Weights of a small transformer language model.
Size: 11 layers, width 768, 12 heads of 64.
MLP neurons of a small language model. Each row is named by its layer, matrix (up: input weights) and neuron, and shows model dimensions 48-175. Each number is 500 + 50 x the weight over its row's rms, rounded and kept within 0 to 999. Numbers have three digits each.
A block is one neuron, or neurons of one layer that tend to fire together. Before each block is what it responds to, as a language model described it from the Wikipedia text at the highest values.

Responds to: Head nouns of noun phrases
L3.up1491:508434541494509437521583528540598531493506371499416509595471473493454469483605575493515536478512522473474501502429585492498401470501491545503492539494511521503510517502539474477553520541601541500568450387567443521551567474510440438510395406486517504552492440441402503500602364525479536493540493495508535491465487487406535539443500545502502410444497550522414536456467478528503503486504
L3.up2643:407443523471527518464510592460484593464534447432457447417457545524400504498581549523505519513538412416503500598467445452456473496487518539479551553542560461533522445482496505400490499496597523499430501464506559509355540502467499420444569355605523569532379545543442384470467523490504537528572476567469466474389464497464477507617556535548426461539589538530453486544488463478543495501500

Responds to: Compound noun heads
L5.up497:474559463441539472490449543456554522485539528475477590496558430459506480462549405474527506540577455412450424507523534473513574472482503550517596488575432473474469490525534458500508474493455412548410526428458464451435529522524577503468494377604546462536388470501542605503490455565552472528540566529515452454468495422506500566458528527522540415494492452521480519368472520524442396456523
L5.up1380:544490456641538553533474472559495549537523434480457523507474409484564457410640531518561528523538423489489497457568469488461494426504511499491582460480529483469521517445506491523493457469499423485562534413543483524445519451434530478473428489539507519511515453550511494451406493531499479511453422494401594499410501481477460474457537506540513411520500455557450503559464500451517539490423
L5.up2123:385473526511485431551506495552488572547534433527548500514508453483551578452556474500505462546537458443513503464479503457520509522499470515539559514520593480430452489425520439443395438529506508538531527431392592497446560512393569453437519475551498490643452465540484493457511484487557454484552477517546529512362458556525506545476472542425369445553638545544504515461490562481501400528436
L5.up2244:480572537404567588539419613525364522554521503492452551566485561420545578482585498488543512511533423469534465469485498534592468464452555538417542467511576439519505569441468476465461411543554476535533472467467509505475485572433543456385487473494513548525524522494494519487468459463543505595458508491516486519436465517532444524496520561476459464467528439452457537398501417395479499498503

Responds to: Mid-name continuation tokens
L4.up43:520493486496520472523523469572546472508484449444493546560434581437447513542582583485468436522460558546504609468550503460423495492490527446464519459506463471487490375517438554497515479574570465409466587515436478461394533542516560569530551467481500520595406476495485445433497584547556523520540493489445505443487466480493544593509512511567552469453438537494586514467523492554460465499504
L4.up486:565563517514425523470508432563501569631518526543474427547416513434412462501491471523540500438479473562478496506504503539470531441458530481463523566476481486479546502484560502459448507549550440597513537523469487532530496546456525471510370529572511526486582505482558474541481617493498514512482589535536484421512478484451490526486474447448472471457512488468512530578506541521550521480488
L4.up750:422508532454507446432511553565438512570492572397567514438497446598534448436518500469634478522462525500520490612463496522473459431383532552510456565491448479489538512550538542519556480513549437527545567435486539551527497525431608424550401548497553461577521404461604451461472499553460510479499546494479517480507523410511533530500532534543443471490604527408505379500567631481552499537503
L4.up1152:473499466480487614549544452526505492509479415472407527557459542500421467428468494538532441463463496508462504503504560382537501446647563454617475459488595471443575406456465530437453520461594452521481556453481477505478419469472389439473463473512470530521521540555511488468484423376482506467568481440571501399452552482456554471521531449515519519501457468489442482571492464531462543392561
L4.up1556:464556420385503493516490508643401508477539530427427497472472499442487503446432531522555517488505512502406531515555488521449424474552534538538538516488474507538560512541553520526395484578583427580395547429351541390518439462465480451556483550570504521545464483499517430544387495516574507605487533531574435519511515602378617499460491495538393417513483480535471439433518570497587521553478
L4.up1879:439486497427476429544502468608494452479618480449507578432510482484526517520527555487593453611542472505491480562530485485509527502484530504541474476447480498545550399465490520490499560597506458516562530346444462460474458561457504551485459542564465476498547437490505433507455570449526509431536483513584509407473512513498560469479474448552545496539499519499511426475417530454524503593486
L4.up2528:570536479492440497554526438588520595547593460486520580428507406426517528422517518514472457463496481475490540502472542529450378411482457529445533540489568539446527459598542476484401520492502524584495522466504470446478384499446511507521504547536509491541512498499440498490530538475569579513450431570612479477512490484440537539507489473575527434512518467504494423502467537487457433496477
L4.up3005:469469459399516455489413507499470417511588472452470476390448470394383563483544507510460396492438577479508508510526542501469588524422502532556440410447508458427499474545513444511406439553612545476518509412425433425472570451540507497449516466535621563609414441547510512473434488575601635494519525433516444511460478451433600503553396480502437492504489502535462535463501593539556478511559

Responds to: Institution name endings
L5.up1342:420524469492517510530470526491414454530568440588419517571431479503498456459628475479564488549536516500453477525563526604399507447482480534493532510476476486438474472515515486512469433496587493541492523388483529491460484431494482415521376445577471578594577460495545484401448555521576560467560437639499513497425476515484514470536539488501535460447568460490495493477494522468450539438487
L5.up1397:515564467524471531605533483589492563540522489509454513446460570463414437539552526462643484461606512449457577481517551380432439532477552420533546495469435563510535486517572512512557446492477563518553512459489511432545468412499491480464472463496494571574528530515535472506521519438628492457520429507493474524432497485484512479570542580458492517454522376485475438428482612488434464481434
L5.up1646:468562480457465515635557612530392424532572452538425520521580511501526440447490504392575464441441500515456550540580449452436422444495530484466625525391575568375490434518466413505461523604619435494447572472455479444502486547512562431479442393547472531464427543492534443459490455554499543503543476484531476461492502551497574487482491431488405534518461447501466440445493595451434459488482
L5.up1774:461529449554471476546492532498440480515466476423531537470459465446372414490460523513455434510485549594492515453507466445492408471537457441483630464533506580533391547505549505481529461492563513520460529589554482450452546473453452574549511449476494455544491469539463443460462527518527504482485615508497478509536483510495513591483482438433490547413502518583569508483525537519437533492493

Responds to: Post-determiner noun modifiers
L5.up719:499389572558468457470439452547509532418605589425462498447412424487497513547473522455539517535451443383501505432410454466488599374586534493490451599514607476474498470396456527541401477454454407444512489520501582456463486536506544483572447592449422438497527453454514534544553505587549535495497505623534519473521587504437486452437488453523492463545493476464567518488515572425545558511348
L5.up1846:439513434620546464450481525495493483541500503508523416496422478458480410450525481506529548487490488498490558485487468505444503461618542505442468510397532528402484439468475469493521558494443468491585488551481493485497462500447544535630541602537474497483515491523512569536499499496496514572452517542504547509488467522457500511497526507497519459483577403500594470620441536483450585478419
L5.up1872:416433532615537494527455473506472491442439480535547429575596447555518495418538536463534505417602526483557566545526493469534483420585461490491467586497516504365551379523518512521552513561422471518487551569531466495494512496413495441524478557422473542527495395471446516504527524443493433458505509503464481475514472481482509528523498512535515464547515466481580550481505520468434597455436
L5.up2307:531441592579477462527547464511434418495513550481510473556583523469499511501496478537506480425490602468440521525545517458510508463573479440459581502435494531512490471525462459526570559581411526557554484493477464518481537544504545411467478626551448445487425430504452530475511505500495460521487451476428523450539424467509508557489513454509507452445534519457520453414527549466448554440441

Responds to: Phrase-final head nouns
L4.up402:486476506548514546517507544525390516486560520502504470421468547496423499462594539462536454450560477482466463426576608568438365398502490616464626531564504461537542480447493466470466495491488520532482579505494484517391439490474474497493477493493506475584372491571544461501462413441558621511520517468370448448497503475370573520546542473540496427580539504547505553517491553395566538505580
L4.up405:519545499471555505578487531477518543476529491533479579501499487482487495519626543500532452514500471519418482484529494536477480456490512546535597457571503513469563534388512503430438372466481433555568535523512479519413566449461489456498470448490545574543509545533606527465468469514598502542470434500554423498416471438408479548444481486497477517465566459413449509582449469437589475475477
L4.up603:500600533463514479539466547492474468539653558510474537450525534532503388523565508514569461470550489353461455418492473440516471438458480469519526466574489479563493417452465474476386512526504512519558504459453515446519497482452543494537468400599464516575464439590539552440396434557582513549475472496513458512408586417446474498547446493509395469401526440473498479445495515487522427496510
L4.up1433:480518481463475478531484549500462559558578519525483584448495507466516487495565517459501473494497541442462421512574486531490517414519537595595580494509569498473566503465541511464419497486601452521484590542394492497456538487367456400515420507549515526670453535655539481484478505545570543500582546431487487456473522502410535509449482525488482512534595462448444533573427522440599451485519
L4.up1942:498513623520453506561442580470516534485486508617482525545509530456426561578532579494553407528527510446503508538470477478441544484507509510517518497570536493498515514481528516481481481532509481481520547474487506518405612463413491433484418459491480506616411560588556442487448441514567537457530514465594455523437533475511477501519491551469469461482504513501423441522493478445543514473471
L4.up2794:478491586477517533516423513487493483504562506526541563502539547543423478476485524544497452485536483377408455495464476509480519515449525539481528468570486519487517468409534502489408456485520479462472519499481467475507581499468511465520511483583487507695448510704609473549505481505599510523524571483563492468425560483516525522501417518493383485566544506492409516519455458449461546472429
L4.up2871:511483531557535462497468502448476495501509550511497522513477420549431484475611523520542443533512522503455476444492532499480461532483512556498533575506487507476528497465513509467466525565546505577530540451433537451415572414445589511543538406565486569584405458541438518463504553511617565509574535451554503518538538452345466517473491478512482406442478508549518575519489456523501479445534
L4.up2966:550584432495529497493486497473446548497561501564543516522590474468422435419479512505434407446553451438457583562546472500503425470472552532401536520487529432503523501421581426501458450420477408436482513517511530466453511405510475579500521522510552522532483542522593410501551447674594572467434482485457409395484538499433539449481489515455453455492569439505447482441430534457478526426554

Responds to: Process and activity nouns
L3.up259:491490506569423561442445545542534454468557517467442513443447514400487463464503543478546493518560526422480441564524530475473482537430567415428484475401473583491584473582550532463505460586436480516518519487543449463465520553437480444546546570612431509522445432480540574448456495603541508503499491567570580442474497491511532542520465580492475498509562554490504462488478496489503591501454
L3.up2615:504519454561387571523502524570452507492461457556478533525418573496461508503457538526592541416553520459422455533514509524469443495514518416383431431482568578474609462580509516515446480606453485434531567542480422525460520478404556521633513623564556444548522436481464461516490502511588472480534514537454559418483505553570554597511452502506473486476571485538536480514435563435483554540512

Responds to: Word after copula or article
L3.up2136:420435465523520592505434439472512478473488579536492480504443435492463524559391502448560490489477513522508488491462556547520470474578467508519472495523530468508516431527565493493507474466500424594461596509424476537508517602448427451477475578465444421581505554538509461535504571478506510550535592541544563413529429500500519595473500526480477493415542509483485420561485511511517512495443
L3.up2332:552533469487557687497506486492502514431474568463528436441464525431501498472469421564415483559444524531525559448411551507597510486567550481495441475543492528470520542493546449516562490475434520462507569548567538501348494537414439463528475519469509509550467527471397464473380496424444499505394513524498492405495521575422497486528497527417447485459609581499536538390563462495487434522494

Responds to: Word after an article
L4.up344:421450592511479588546372464528537472397509557531638505493556436568533547603418535476496472486514467446498469597469568474449562425550511352541536528495529466614489495443555478479449461391558527473450499462544472535449461532451520582448532605486476499573457450509504492463476545533402502472538509464410466447535538461425549526536561452488472453429495499485539427481438508448562571458534
L4.up397:521515571596447555576411578495561551465530561449404383586553515467477478546488440524474505554425535514557513527482558466581569482599563447443537483460476562551482470496423513577494446515598481468488594503564510481463477546527458549483502588463602502499476480451470457486499564515522521526544480474466419476513505490468515561437504505479519488584442432518542514487525486455514529476507
L4.up1103:494456469460475524439499478468498445506472437473537495470429361554443462546478538490579518453540481450538522508474445494512455405573503488449484571480523459518523381527601496496527506490429511572449471495551570554524522605499531536630507561520486546608558430445478569452489534495470573516536459639439485387528555444463504546407507506508482412417443537506522436510433536556504446537392
L4.up1722:409496501502519577487455508500422509450462548457617506482510523469443519497478498493478536436510486484544500484513470479507509489510458433440565511522475521495523460487554517512540431498372451524447488538548482561492471579472562541508461587513496534581531438444507596423497524544417533503527483414438538505506539491534490493453561457524544402476603472476475475569459463568546528509467
L4.up2075:391495623593484563460496510493496512649491474391598517520448405448478559480510408437479453409534441545459523626485534504518466500589453475484534505415449484499446394427573520535569543547453513539509534509511516563484516530516593501577521472601497507528444505498459520491480575525535525529533501544506557462498650535493573577420539527446407416470608433496498509493476482537535505478418
L4.up2558:490514512512467534521512438462419496557550460443548398470526369501517525529502531463466490482507525585493479568485574480581467484524475485472474423558536557536510416488548530529526417534501484553566483528480522450470466522419479518492540567528542463549522465471367525497531530550473513504414467549513578439544540484483512534484521505511478465465581514514522513498447450465495508545399
L4.up2953:404425563528469551515427572468504458465521504505525470534497502490509505517512452497453479537517491418514457521567518533476545436506484517569539508547470472571575370422521478500498506467513436519530559523544515532445525510423573551541511594520489517546488430538474476456457595541434497532537520498430501433509517427437559513488559494494469433471646482491510473586524431478561578444532
L4.up3059:531483565524499585576490521452406485457571510484468436605552484499526461621481534460441525495561548611521463521482497449525532462567539513513527481509563569518475477527454435539620539605571417468546480528522538438431486527459444521471532439609434516557461546528441478461536539554571436526455540496476497385516569474399663603464460420424433476449547540541527472474416491563452548493502